{
  "n_layer": 14,
  "d_model": 384,
  "n_head": 4,
  "n_kv_head": 1,
  "head_dim": 96,
  "d_mlp": 1536,
  "vocab_size": 4096,
  "activation": "gelu",
  "norm": "layernorm",
  "norm_place": "pre",
  "norm_eps": 1e-06,
  "positions": "rope",
  "rope_base": 10000.0,
  "rope_fraction": 1.0,
  "qk_norm": false,
  "attn_scale": 0.102,
  "bias": "none",
  "tie_embeddings": true,
  "parallel_block": true,
  "init": "uniform",
  "init_std_qkv": 0.0278,
  "init_std_o": 0.0345,
  "init_std_up": 0.0398,
  "init_std_down": 0.0398,
  "optimizer": "muon_hyperball",
  "lr": 0.0113,
  "beta1": 0.95,
  "weight_decay": 0.0,
  "lr_head": 0.00794,
  "grad_clip": 0.5,
  "warmup_steps": 200,
  "schedule": "wsd",
  "decay_fraction": 1.0,
  "decay_shape": "linear",
  "final_lr_fraction": 0.0,
  "batch_tokens": 131072,
  "seq_len": 256,
  "doc_mask": true,
  "train_tokens": 464200000,
  "steps": 3542,
  "dataset": "wikipedia_en"
}
MLP neurons of a small language model. Each row is named by its layer, matrix (up: input weights) and neuron, and shows model dimensions 256-319. Each number is 200 + 20 x the weight over its row's rms, rounded and kept within 0 to 999.
A block is one neuron, or neurons of one layer that tend to fire together. After each block is what it responds to, as a language model described it from the Wikipedia text at the highest values.

L6.up34,207,215,218,209,204,183,188,192,206,197,198,198,213,191,197,213,211,236,203,190,172,172,192,215,231,203,221,196,245,216,195,211,176,206,187,211,243,201,237,184,189,246,221,226,189,194,190,228,196,198,152,224,221,191,204,208,192,200,193,208,217,182,178,193
L6.up49,206,188,207,222,189,204,177,190,198,198,201,204,195,264,188,203,178,232,194,195,193,226,205,205,186,192,183,239,247,159,208,235,193,213,208,204,210,187,161,179,198,184,207,204,212,202,183,186,173,201,198,225,201,204,219,182,235,173,197,173,194,190,171,195
L6.up136,196,194,152,206,180,224,201,195,200,179,207,196,194,189,196,168,214,217,181,222,229,187,220,171,172,190,197,230,210,203,207,234,182,196,201,179,196,213,169,229,189,178,201,231,204,215,202,211,196,210,217,176,224,238,213,167,193,203,201,199,225,255,203,215
L6.up402,205,192,221,222,186,211,210,228,191,210,192,198,231,196,207,187,171,185,178,181,205,210,226,218,235,234,219,230,166,166,190,210,183,199,198,226,157,179,184,208,176,193,178,220,209,196,169,229,192,193,197,187,193,191,217,200,209,206,196,241,222,231,184,190
L6.up1047,200,190,181,213,215,191,232,196,208,219,220,217,211,231,211,192,171,180,174,194,209,209,218,218,231,234,253,160,196,192,206,212,201,204,196,210,195,232,169,206,223,200,189,226,189,186,216,184,202,171,178,211,207,204,202,212,227,178,213,199,196,179,211,194
L6.up1070,190,174,195,195,185,176,201,214,250,179,213,176,242,230,187,190,203,179,218,224,228,210,195,192,177,200,192,199,217,211,219,200,220,174,238,233,220,226,204,214,212,181,186,213,189,191,204,223,223,206,194,179,219,191,241,198,215,167,192,203,174,196,195,177
L6.up1151,234,208,206,200,216,245,211,232,206,184,153,208,219,185,218,243,190,223,154,205,223,212,217,198,175,203,227,207,170,201,187,193,188,179,216,203,185,221,178,180,173,233,200,189,245,234,241,196,186,187,227,220,190,195,197,192,194,184,184,194,186,213,208,192
L6.up1336,198,196,206,173,222,209,200,150,188,179,239,206,201,226,208,188,205,183,243,157,207,198,242,198,153,199,196,210,180,210,246,174,179,213,212,197,218,221,207,206,176,202,215,233,229,206,193,189,214,183,200,186,188,234,172,194,191,209,195,203,212,205,182,185
Description: Nationality adjective suffixes

L5.up753,224,200,164,173,171,214,201,218,239,188,152,233,231,213,206,219,233,207,191,167,229,214,201,173,204,193,212,179,204,219,243,192,195,157,167,231,199,201,200,187,216,200,155,238,193,209,224,172,193,206,174,197,189,185,218,190,217,221,167,188,203,207,184,202
Description: Rare-word ending pieces

L5.up874,244,234,196,217,192,213,215,198,199,219,235,213,206,181,202,216,169,195,216,197,183,220,227,206,238,174,215,193,178,207,257,201,241,190,165,187,208,218,250,220,233,184,208,233,165,187,207,177,215,175,218,213,233,226,195,221,204,186,230,221,215,198,178,165
Description: Year start after month

L3.up5,222,213,169,191,204,192,192,210,199,182,203,200,183,176,210,210,192,197,204,210,218,216,207,159,215,204,210,224,170,209,197,219,197,211,219,207,209,209,221,202,184,205,205,220,255,261,199,201,198,205,192,206,171,219,215,181,231,207,196,211,220,187,216,199
L3.up174,207,192,207,171,219,182,188,187,175,263,212,219,207,218,192,184,200,188,228,230,187,222,258,208,188,215,212,190,186,171,168,202,198,218,221,205,192,162,199,227,202,202,211,229,204,159,185,196,208,239,204,184,226,205,206,233,212,169,175,191,223,190,180,183
L3.up796,174,238,146,202,241,202,183,194,175,190,197,221,222,183,206,190,177,186,190,194,193,192,185,171,240,225,196,181,242,190,208,182,224,229,207,212,179,201,189,208,196,188,188,146,207,220,216,195,213,185,162,202,204,198,219,205,203,213,172,207,198,188,203,204
L3.up826,223,169,214,189,203,191,211,191,184,184,163,201,178,203,179,202,195,190,186,229,185,250,208,222,225,204,206,200,221,141,241,207,237,197,206,190,227,193,231,185,197,178,217,172,181,201,182,195,200,206,198,219,182,206,202,200,196,180,161,216,233,196,208,176
L3.up902,192,229,200,191,194,234,195,174,222,187,168,201,144,194,207,189,215,203,170,218,206,215,165,219,160,189,178,160,206,208,203,219,222,221,221,203,201,194,204,200,176,211,212,189,207,229,194,192,200,210,180,250,204,191,192,206,215,170,219,191,201,211,182,206
L3.up909,207,234,231,192,182,208,238,174,203,171,203,230,153,233,206,198,213,201,190,187,203,198,186,223,241,185,190,175,215,221,196,201,209,202,218,203,205,207,232,198,192,188,184,195,202,218,168,189,200,222,164,189,167,213,194,192,220,150,165,166,206,199,205,202
L3.up1290,204,196,194,207,177,216,200,164,176,187,211,196,182,199,201,190,160,197,222,174,195,247,222,267,211,208,192,204,209,180,210,190,182,204,217,218,167,205,190,191,210,174,220,206,253,197,177,197,204,202,155,169,176,178,215,189,188,203,211,213,182,200,193,183
L3.up1411,157,160,205,258,187,176,219,179,170,219,209,199,167,205,190,203,224,221,187,182,200,164,223,202,188,207,175,177,191,207,252,233,243,199,223,207,225,196,192,196,195,193,216,161,217,199,175,198,180,181,195,212,194,236,205,223,183,233,162,189,237,179,220,193
Description: Country/nationality word endings

L6.up169,220,204,147,216,202,197,217,205,168,212,238,206,200,211,247,198,203,238,186,206,179,221,186,212,233,178,165,221,226,181,209,233,200,195,215,201,168,215,214,190,200,179,189,176,200,194,217,195,230,213,190,183,205,205,203,177,186,202,231,242,184,163,172,207
L6.up419,173,238,200,209,214,180,200,196,189,190,159,180,216,224,209,179,162,225,199,183,199,225,201,172,205,169,224,210,206,182,172,218,209,191,198,217,173,232,225,176,217,260,185,213,214,217,229,171,240,230,241,200,195,185,195,192,218,191,207,180,202,178,184,207
L6.up420,175,216,199,204,175,176,183,231,193,168,178,195,191,185,197,248,144,238,218,202,207,200,185,209,208,192,186,198,183,200,179,172,195,210,189,191,208,223,217,198,180,221,197,221,203,192,190,191,205,219,184,238,195,199,235,205,174,226,200,173,200,202,168,207
L6.up504,194,162,184,232,182,200,163,184,222,215,188,185,212,194,218,215,178,191,205,207,191,195,188,239,220,167,210,194,193,172,207,212,194,178,213,167,199,196,216,232,227,196,178,201,216,190,189,204,165,192,208,226,208,222,209,193,186,220,196,218,235,221,199,217
L6.up543,171,168,203,209,206,219,202,186,197,197,219,169,198,204,198,199,214,219,236,169,146,176,201,213,263,164,154,194,180,204,200,194,180,205,225,157,227,217,217,199,212,191,162,212,213,222,177,176,186,220,206,199,203,180,199,193,197,186,244,194,187,227,180,207
L6.up1026,224,208,216,225,194,193,154,190,223,167,212,204,165,183,222,206,218,233,215,214,183,181,177,234,234,157,218,201,236,206,198,173,205,207,213,180,171,224,195,198,238,174,182,206,198,218,171,229,216,144,161,182,185,190,180,214,181,190,207,214,214,197,196,167
L6.up1221,196,202,205,143,244,170,167,167,185,192,223,217,187,220,185,172,174,218,206,216,215,221,171,182,168,176,225,192,211,167,210,191,188,201,211,158,202,186,235,229,193,219,159,216,176,228,181,186,182,214,192,249,195,211,204,214,176,243,194,203,233,176,173,186
L6.up1456,220,193,191,212,201,198,188,171,179,198,213,220,188,217,200,176,185,216,197,186,177,195,220,198,239,204,190,200,208,222,200,221,196,199,161,180,210,254,229,192,213,165,243,218,173,197,193,166,199,200,217,239,202,209,182,194,186,194,185,186,224,218,217,186
Description: Number and table-cell onsets

L6.up308,224,201,218,194,205,208,213,199,210,201,198,179,183,208,208,202,170,173,177,248,205,189,181,182,184,202,203,202,199,201,184,234,172,234,191,240,195,200,236,205,196,213,177,196,202,188,175,217,220,215,211,187,136,201,194,189,216,174,159,239,225,186,198,190
L6.up383,175,176,217,193,195,203,197,186,220,194,176,203,214,225,199,168,188,206,210,214,186,156,184,211,178,234,226,214,192,203,237,190,192,215,204,256,204,220,242,187,175,205,172,205,174,190,210,222,198,203,181,214,204,208,186,194,209,237,174,203,184,171,199,198
L6.up489,205,245,207,198,220,212,167,205,164,196,219,198,192,220,196,214,214,209,213,179,221,202,235,215,169,189,207,214,198,213,190,193,143,227,181,225,170,183,196,188,220,201,188,220,202,207,225,175,220,187,199,227,226,177,196,214,204,212,185,199,215,212,186,209
L6.up710,206,216,205,182,171,219,222,175,218,200,187,191,226,204,208,232,213,189,199,176,214,221,191,202,223,189,201,215,191,193,190,253,207,186,187,175,209,193,151,212,200,206,161,211,225,200,165,223,189,159,208,207,210,178,163,201,222,174,200,180,206,193,204,231
L6.up832,218,232,191,222,204,168,187,190,254,184,170,207,221,198,225,216,210,161,193,208,195,229,151,188,212,218,253,201,192,240,190,224,177,200,177,205,205,214,213,189,175,220,215,205,192,205,210,182,226,185,213,201,191,207,182,167,233,190,202,149,198,187,210,213
L6.up1006,222,217,204,217,168,202,216,202,198,179,192,193,184,182,229,197,192,196,211,180,253,215,214,198,194,217,222,225,178,216,200,238,187,210,222,176,201,193,205,221,169,202,186,171,234,174,209,265,226,215,170,207,242,195,184,239,201,191,213,184,196,177,186,191
L6.up1252,187,201,201,212,218,190,220,218,253,170,174,182,169,216,204,176,193,184,183,215,189,229,211,213,202,175,182,172,189,190,206,209,183,196,206,214,223,238,138,156,187,220,167,211,170,184,189,190,238,207,150,213,194,182,185,217,209,180,168,193,227,213,219,179
L6.up1340,204,240,196,221,195,171,191,205,166,222,174,151,170,220,209,231,178,201,197,155,199,189,190,179,208,189,210,197,181,189,191,235,217,247,218,194,203,242,238,231,227,195,237,207,170,222,197,196,188,199,180,192,195,155,184,207,199,220,184,185,205,163,199,194
Description: Foreign name word-pieces

L3.up67,190,185,196,217,180,232,175,208,213,191,185,209,172,183,171,176,192,206,188,167,206,251,172,217,236,209,178,235,233,211,211,169,204,223,163,212,204,206,160,206,209,168,201,209,193,202,211,231,202,202,179,239,203,160,175,195,191,222,192,187,178,194,194,184
L3.up99,209,198,190,193,203,176,189,214,170,219,215,192,206,176,217,190,165,221,212,216,172,209,207,207,228,228,189,209,228,164,202,174,200,197,241,232,208,211,192,201,235,196,236,211,212,198,184,232,195,196,207,167,191,200,178,215,181,198,178,194,185,189,204,172
L3.up145,176,188,205,202,222,216,203,213,239,211,193,195,222,162,224,186,169,214,166,192,180,218,203,204,218,236,189,207,207,190,195,192,205,207,239,177,212,198,221,175,227,201,225,202,203,203,193,182,194,204,204,191,210,219,251,228,187,187,190,214,194,212,173,224
L3.up244,171,204,206,190,220,232,215,215,216,173,203,211,232,156,195,213,164,234,171,202,210,202,212,204,218,226,185,211,173,191,207,223,232,186,204,183,176,161,201,223,179,214,207,195,193,159,191,225,187,171,200,185,206,182,207,218,182,201,196,182,209,188,203,227
L3.up631,203,252,214,174,170,190,209,179,205,212,204,199,172,207,208,214,186,194,185,188,215,195,226,220,225,193,167,219,204,155,217,202,194,210,186,208,209,241,217,234,178,170,226,168,208,192,171,191,206,168,174,211,200,199,198,186,217,197,189,208,255,182,208,225
L3.up973,197,190,184,207,194,196,216,234,213,221,168,175,234,178,232,228,179,207,188,214,229,203,225,208,211,204,184,223,213,193,215,193,226,216,189,236,194,223,189,212,197,197,243,210,218,176,188,225,239,198,213,193,203,193,201,217,195,186,215,231,224,227,221,215
L3.up1273,200,210,210,160,202,210,229,238,211,211,227,258,215,196,191,176,168,208,219,181,209,203,233,201,202,198,185,219,223,183,198,204,208,190,204,190,208,172,230,226,200,220,237,214,212,204,217,143,211,180,227,190,203,154,182,160,190,206,207,158,201,210,221,213
L3.up1474,200,190,205,183,157,189,201,228,207,216,160,209,180,257,168,226,151,192,197,187,214,189,214,224,198,207,210,204,141,230,200,158,169,159,193,204,203,220,214,215,227,228,183,224,201,196,179,203,164,187,199,189,204,214,199,210,170,198,201,188,196,186,194,215
Description: Space before year numbers

L3.up291,197,217,224,198,199,211,195,169,231,215,204,204,187,220,172,199,180,179,200,192,224,187,177,178,214,205,191,204,181,168,208,190,154,207,216,200,188,193,225,209,180,175,163,194,191,187,208,188,199,221,228,203,235,213,201,183,230,197,203,228,204,203,182,195
L3.up439,199,178,202,206,193,233,212,173,229,221,209,190,207,201,202,194,170,210,193,186,208,194,194,209,184,230,219,206,200,218,202,192,195,203,209,198,210,185,206,180,179,207,203,202,174,171,161,187,190,220,246,147,192,218,195,215,192,183,195,182,214,198,177,165
L3.up742,181,224,189,172,188,217,232,181,214,206,191,193,174,208,186,222,193,207,202,213,205,200,190,153,190,187,195,201,243,207,192,211,215,175,195,158,188,198,217,217,167,195,211,194,209,204,198,190,193,220,179,204,203,234,196,218,199,196,182,224,199,188,180,196
L3.up1048,193,183,181,173,222,221,224,231,213,191,174,186,200,209,190,171,185,205,199,215,185,198,188,176,189,221,200,217,188,185,204,189,202,196,201,213,203,202,189,181,218,216,191,205,198,176,167,198,200,224,168,181,212,159,195,181,191,224,187,211,187,190,233,166
L3.up1078,201,227,216,193,201,163,210,187,212,193,213,226,178,218,176,199,191,212,200,204,187,197,188,180,208,222,170,171,220,186,192,239,179,214,215,191,200,172,176,197,184,227,212,213,219,191,215,216,240,220,205,193,211,214,196,218,177,156,208,199,189,196,189,213
L3.up1292,199,216,188,198,231,239,208,161,197,204,179,229,187,209,185,210,230,177,195,215,187,173,165,201,188,210,216,219,183,165,177,197,187,186,218,236,197,213,215,184,179,157,192,177,230,203,166,167,181,178,228,239,202,202,167,195,215,204,231,181,227,199,225,182
L3.up1428,188,173,192,184,215,203,212,200,222,192,160,202,209,223,204,184,167,181,199,215,201,213,190,176,252,208,191,227,214,217,204,232,204,210,187,207,218,202,184,192,206,160,215,213,209,210,220,226,194,211,194,200,222,204,212,228,182,153,207,169,224,188,214,196
L3.up1450,197,195,166,212,191,199,242,194,179,201,204,204,216,207,206,211,206,197,187,200,217,166,202,164,205,202,177,213,213,235,189,194,223,189,187,223,196,217,208,199,203,218,165,183,231,177,169,202,188,234,203,173,224,207,223,177,209,167,222,218,197,216,238,183
Description: Word-piece after split initial

L6.up114,216,236,215,211,209,198,223,159,149,169,226,209,178,194,184,189,138,186,184,231,227,217,217,184,203,167,169,195,243,214,187,166,192,237,212,187,202,205,185,226,194,215,185,208,197,206,219,171,227,232,200,216,215,183,212,191,218,179,200,194,205,199,192,214
L6.up431,172,198,225,205,184,180,185,175,202,178,230,220,215,166,224,171,183,214,192,189,203,204,169,203,214,195,211,194,242,230,195,233,215,209,195,200,169,218,153,198,153,227,195,195,222,208,234,189,198,217,180,203,163,191,204,173,244,218,202,225,232,196,207,190
L6.up607,213,200,195,201,138,217,187,195,187,192,204,208,229,191,174,216,201,161,223,220,196,157,192,207,189,184,201,248,179,177,167,206,265,227,222,180,214,188,207,186,186,202,203,207,242,191,199,196,182,233,166,214,192,194,194,186,206,218,214,213,261,242,179,196
L6.up651,223,204,185,198,198,173,196,158,226,204,164,176,179,193,197,197,190,206,187,216,181,224,162,198,203,197,212,248,210,218,196,177,187,242,179,224,191,183,242,185,213,177,212,179,217,214,196,220,195,193,205,171,209,219,188,198,222,198,165,174,200,197,172,168
L6.up747,204,213,198,199,206,161,199,186,202,219,234,220,223,230,225,169,216,193,196,206,182,204,155,204,230,203,182,206,199,173,199,200,194,220,196,209,191,214,235,184,168,195,196,160,192,209,224,198,212,223,196,206,199,201,202,158,193,195,226,192,212,238,188,186
L6.up888,186,208,212,200,183,169,234,174,196,208,200,196,197,222,229,210,213,179,192,207,211,176,175,234,213,171,176,196,248,206,192,202,194,189,185,173,200,202,192,219,178,186,191,204,188,207,207,164,189,212,181,181,189,170,195,182,200,176,195,173,229,233,141,182
L6.up1037,207,161,195,168,189,209,224,227,196,213,206,208,207,211,239,193,253,252,178,187,204,207,197,181,214,184,200,226,207,204,213,205,218,156,216,216,217,168,229,216,173,214,201,223,202,202,208,189,199,214,197,198,191,190,215,150,200,175,204,183,218,177,179,240
L6.up1430,183,184,193,218,206,207,221,181,198,204,196,218,197,209,207,229,151,192,217,196,183,195,187,187,206,200,176,221,194,218,212,202,181,198,227,200,218,212,223,227,185,189,171,178,186,175,253,190,194,185,217,223,187,229,216,197,197,183,201,178,221,243,175,198
Description: Chart tables, mid-word tokens

L3.up156,187,203,207,243,194,167,170,198,164,233,178,225,229,219,233,206,168,216,204,200,209,188,210,209,229,191,163,198,218,197,206,202,211,173,224,216,208,212,225,209,210,191,211,193,216,186,227,168,227,195,225,206,191,225,183,228,205,169,229,221,208,194,192,187
L3.up163,214,209,222,191,156,197,201,204,198,219,221,149,179,218,210,182,168,188,169,196,195,171,195,207,221,220,193,164,193,217,234,182,208,175,184,210,196,205,211,187,178,194,220,202,192,211,222,246,215,196,193,177,222,198,198,175,203,168,197,176,207,197,192,174
L3.up397,227,238,199,245,191,217,185,167,190,201,178,191,216,231,179,170,211,193,154,172,168,174,177,211,207,228,168,215,190,221,205,202,206,162,178,221,225,211,214,204,238,220,218,180,168,199,187,183,221,193,195,190,207,171,181,211,175,181,224,186,202,194,226,223
L3.up520,177,185,220,194,200,182,227,194,197,215,183,235,198,219,209,197,152,188,168,182,213,188,202,206,198,212,213,190,208,218,190,218,191,193,196,223,225,216,227,229,199,173,197,188,229,191,178,165,193,206,217,230,195,187,180,222,210,185,230,198,216,191,217,234
L3.up893,182,164,193,213,188,161,212,204,206,160,219,219,188,191,224,201,190,238,152,180,183,193,225,185,209,187,222,176,179,207,187,195,209,211,160,229,224,219,197,185,200,210,234,191,195,211,207,187,180,223,209,195,193,207,222,188,160,192,223,203,219,215,252,249
L3.up1191,192,211,164,215,207,199,168,175,232,181,213,218,204,224,211,195,191,216,186,184,165,210,225,162,233,207,194,185,193,205,199,149,197,209,210,211,179,224,182,197,211,236,199,217,191,204,195,167,163,195,214,161,213,230,188,203,194,199,183,199,219,212,182,199
L3.up1255,189,214,195,215,154,214,159,223,195,188,209,222,224,182,225,210,171,242,205,192,210,192,189,203,186,225,187,174,174,183,222,209,165,190,230,189,195,189,212,222,180,198,229,182,200,170,224,217,195,179,234,208,232,197,191,198,182,200,225,202,192,215,218,186
L3.up1283,212,209,223,215,220,195,168,204,206,153,181,220,173,177,221,195,180,231,211,183,226,189,199,190,196,209,213,168,211,175,199,191,226,164,207,202,218,226,191,194,207,210,171,214,217,188,170,163,198,209,180,163,218,189,200,203,194,214,223,152,207,182,213,186
Description: Date year separators

L5.up34,222,201,215,175,190,164,182,222,200,197,168,184,193,240,178,220,188,218,183,203,195,222,181,223,240,208,225,199,193,238,218,211,254,169,208,171,167,203,210,229,195,214,222,204,204,217,151,157,172,214,168,201,181,191,189,198,234,185,206,225,191,188,159,194
Description: Nationality suffix endings

L5.up1396,187,196,199,223,150,209,190,164,194,201,178,211,175,205,209,236,192,206,202,200,197,208,228,174,219,189,186,198,199,201,183,218,212,204,185,171,191,196,205,170,146,190,229,197,218,225,231,188,211,190,184,189,219,230,221,194,191,192,226,188,216,211,179,217
Description: Before chart numbers

L6.up63,184,168,204,193,196,169,175,228,213,201,243,216,150,168,218,227,199,225,186,171,238,192,194,221,197,194,215,223,197,229,221,219,179,208,222,213,190,230,160,199,204,184,193,191,207,220,213,175,186,218,161,178,191,215,193,249,181,177,180,196,211,250,238,169
L6.up94,186,182,178,241,199,231,197,184,204,170,194,172,161,198,199,188,253,225,199,181,209,181,252,169,222,245,178,204,170,225,199,201,183,177,235,192,164,180,211,199,182,210,212,231,243,171,173,207,155,181,195,220,184,216,209,220,185,174,147,227,219,209,209,235
L6.up566,233,186,186,212,203,149,178,201,193,198,206,214,177,186,196,199,202,209,199,200,184,190,187,168,183,208,219,171,183,186,166,216,194,206,193,201,214,250,192,204,181,199,201,195,229,230,181,174,200,192,194,204,230,218,200,213,181,178,197,212,225,244,207,181
L6.up645,203,196,196,223,211,223,212,236,199,183,181,188,188,172,205,222,216,201,208,192,205,190,148,187,201,199,223,218,186,207,203,230,189,197,195,242,216,211,189,178,197,213,206,232,190,207,181,207,198,204,218,234,219,204,199,255,204,186,187,194,195,197,240,210
L6.up650,195,144,184,227,201,203,196,214,200,206,210,170,208,203,241,193,160,200,184,177,223,198,183,179,197,233,193,186,191,206,205,234,219,193,185,215,213,228,189,198,204,192,195,180,191,233,186,212,183,180,211,252,183,182,221,203,194,208,195,227,193,201,205,201
L6.up785,213,202,194,221,227,206,172,229,205,229,214,222,207,205,221,231,189,222,177,200,190,220,180,222,233,230,190,168,205,217,200,209,192,186,230,220,217,175,191,222,184,203,173,183,203,193,210,207,196,214,145,222,210,232,203,229,199,214,151,203,196,199,224,207
L6.up1268,199,199,187,217,198,226,199,219,221,193,204,230,175,198,205,222,212,187,198,188,218,166,205,178,221,188,193,221,181,186,222,200,190,188,192,184,190,209,150,178,229,177,183,238,215,202,173,221,183,187,182,210,221,221,191,221,202,190,207,209,217,203,200,203
L6.up1351,155,206,213,198,215,206,220,185,214,171,193,199,214,151,211,167,188,217,205,196,223,213,174,210,240,209,183,172,217,177,215,200,183,202,202,203,205,196,164,231,195,238,187,161,207,213,201,180,159,193,194,194,160,189,204,204,198,216,234,197,217,209,227,195
Description: Mid-sentence commas

L5.up636,193,201,203,192,228,242,213,162,188,176,231,198,155,169,221,198,231,230,182,193,201,215,169,230,177,189,205,204,172,197,200,188,189,164,215,210,177,186,212,230,164,187,180,228,216,186,207,239,223,203,210,210,194,183,218,239,197,212,210,228,192,227,214,229
Description: List item separators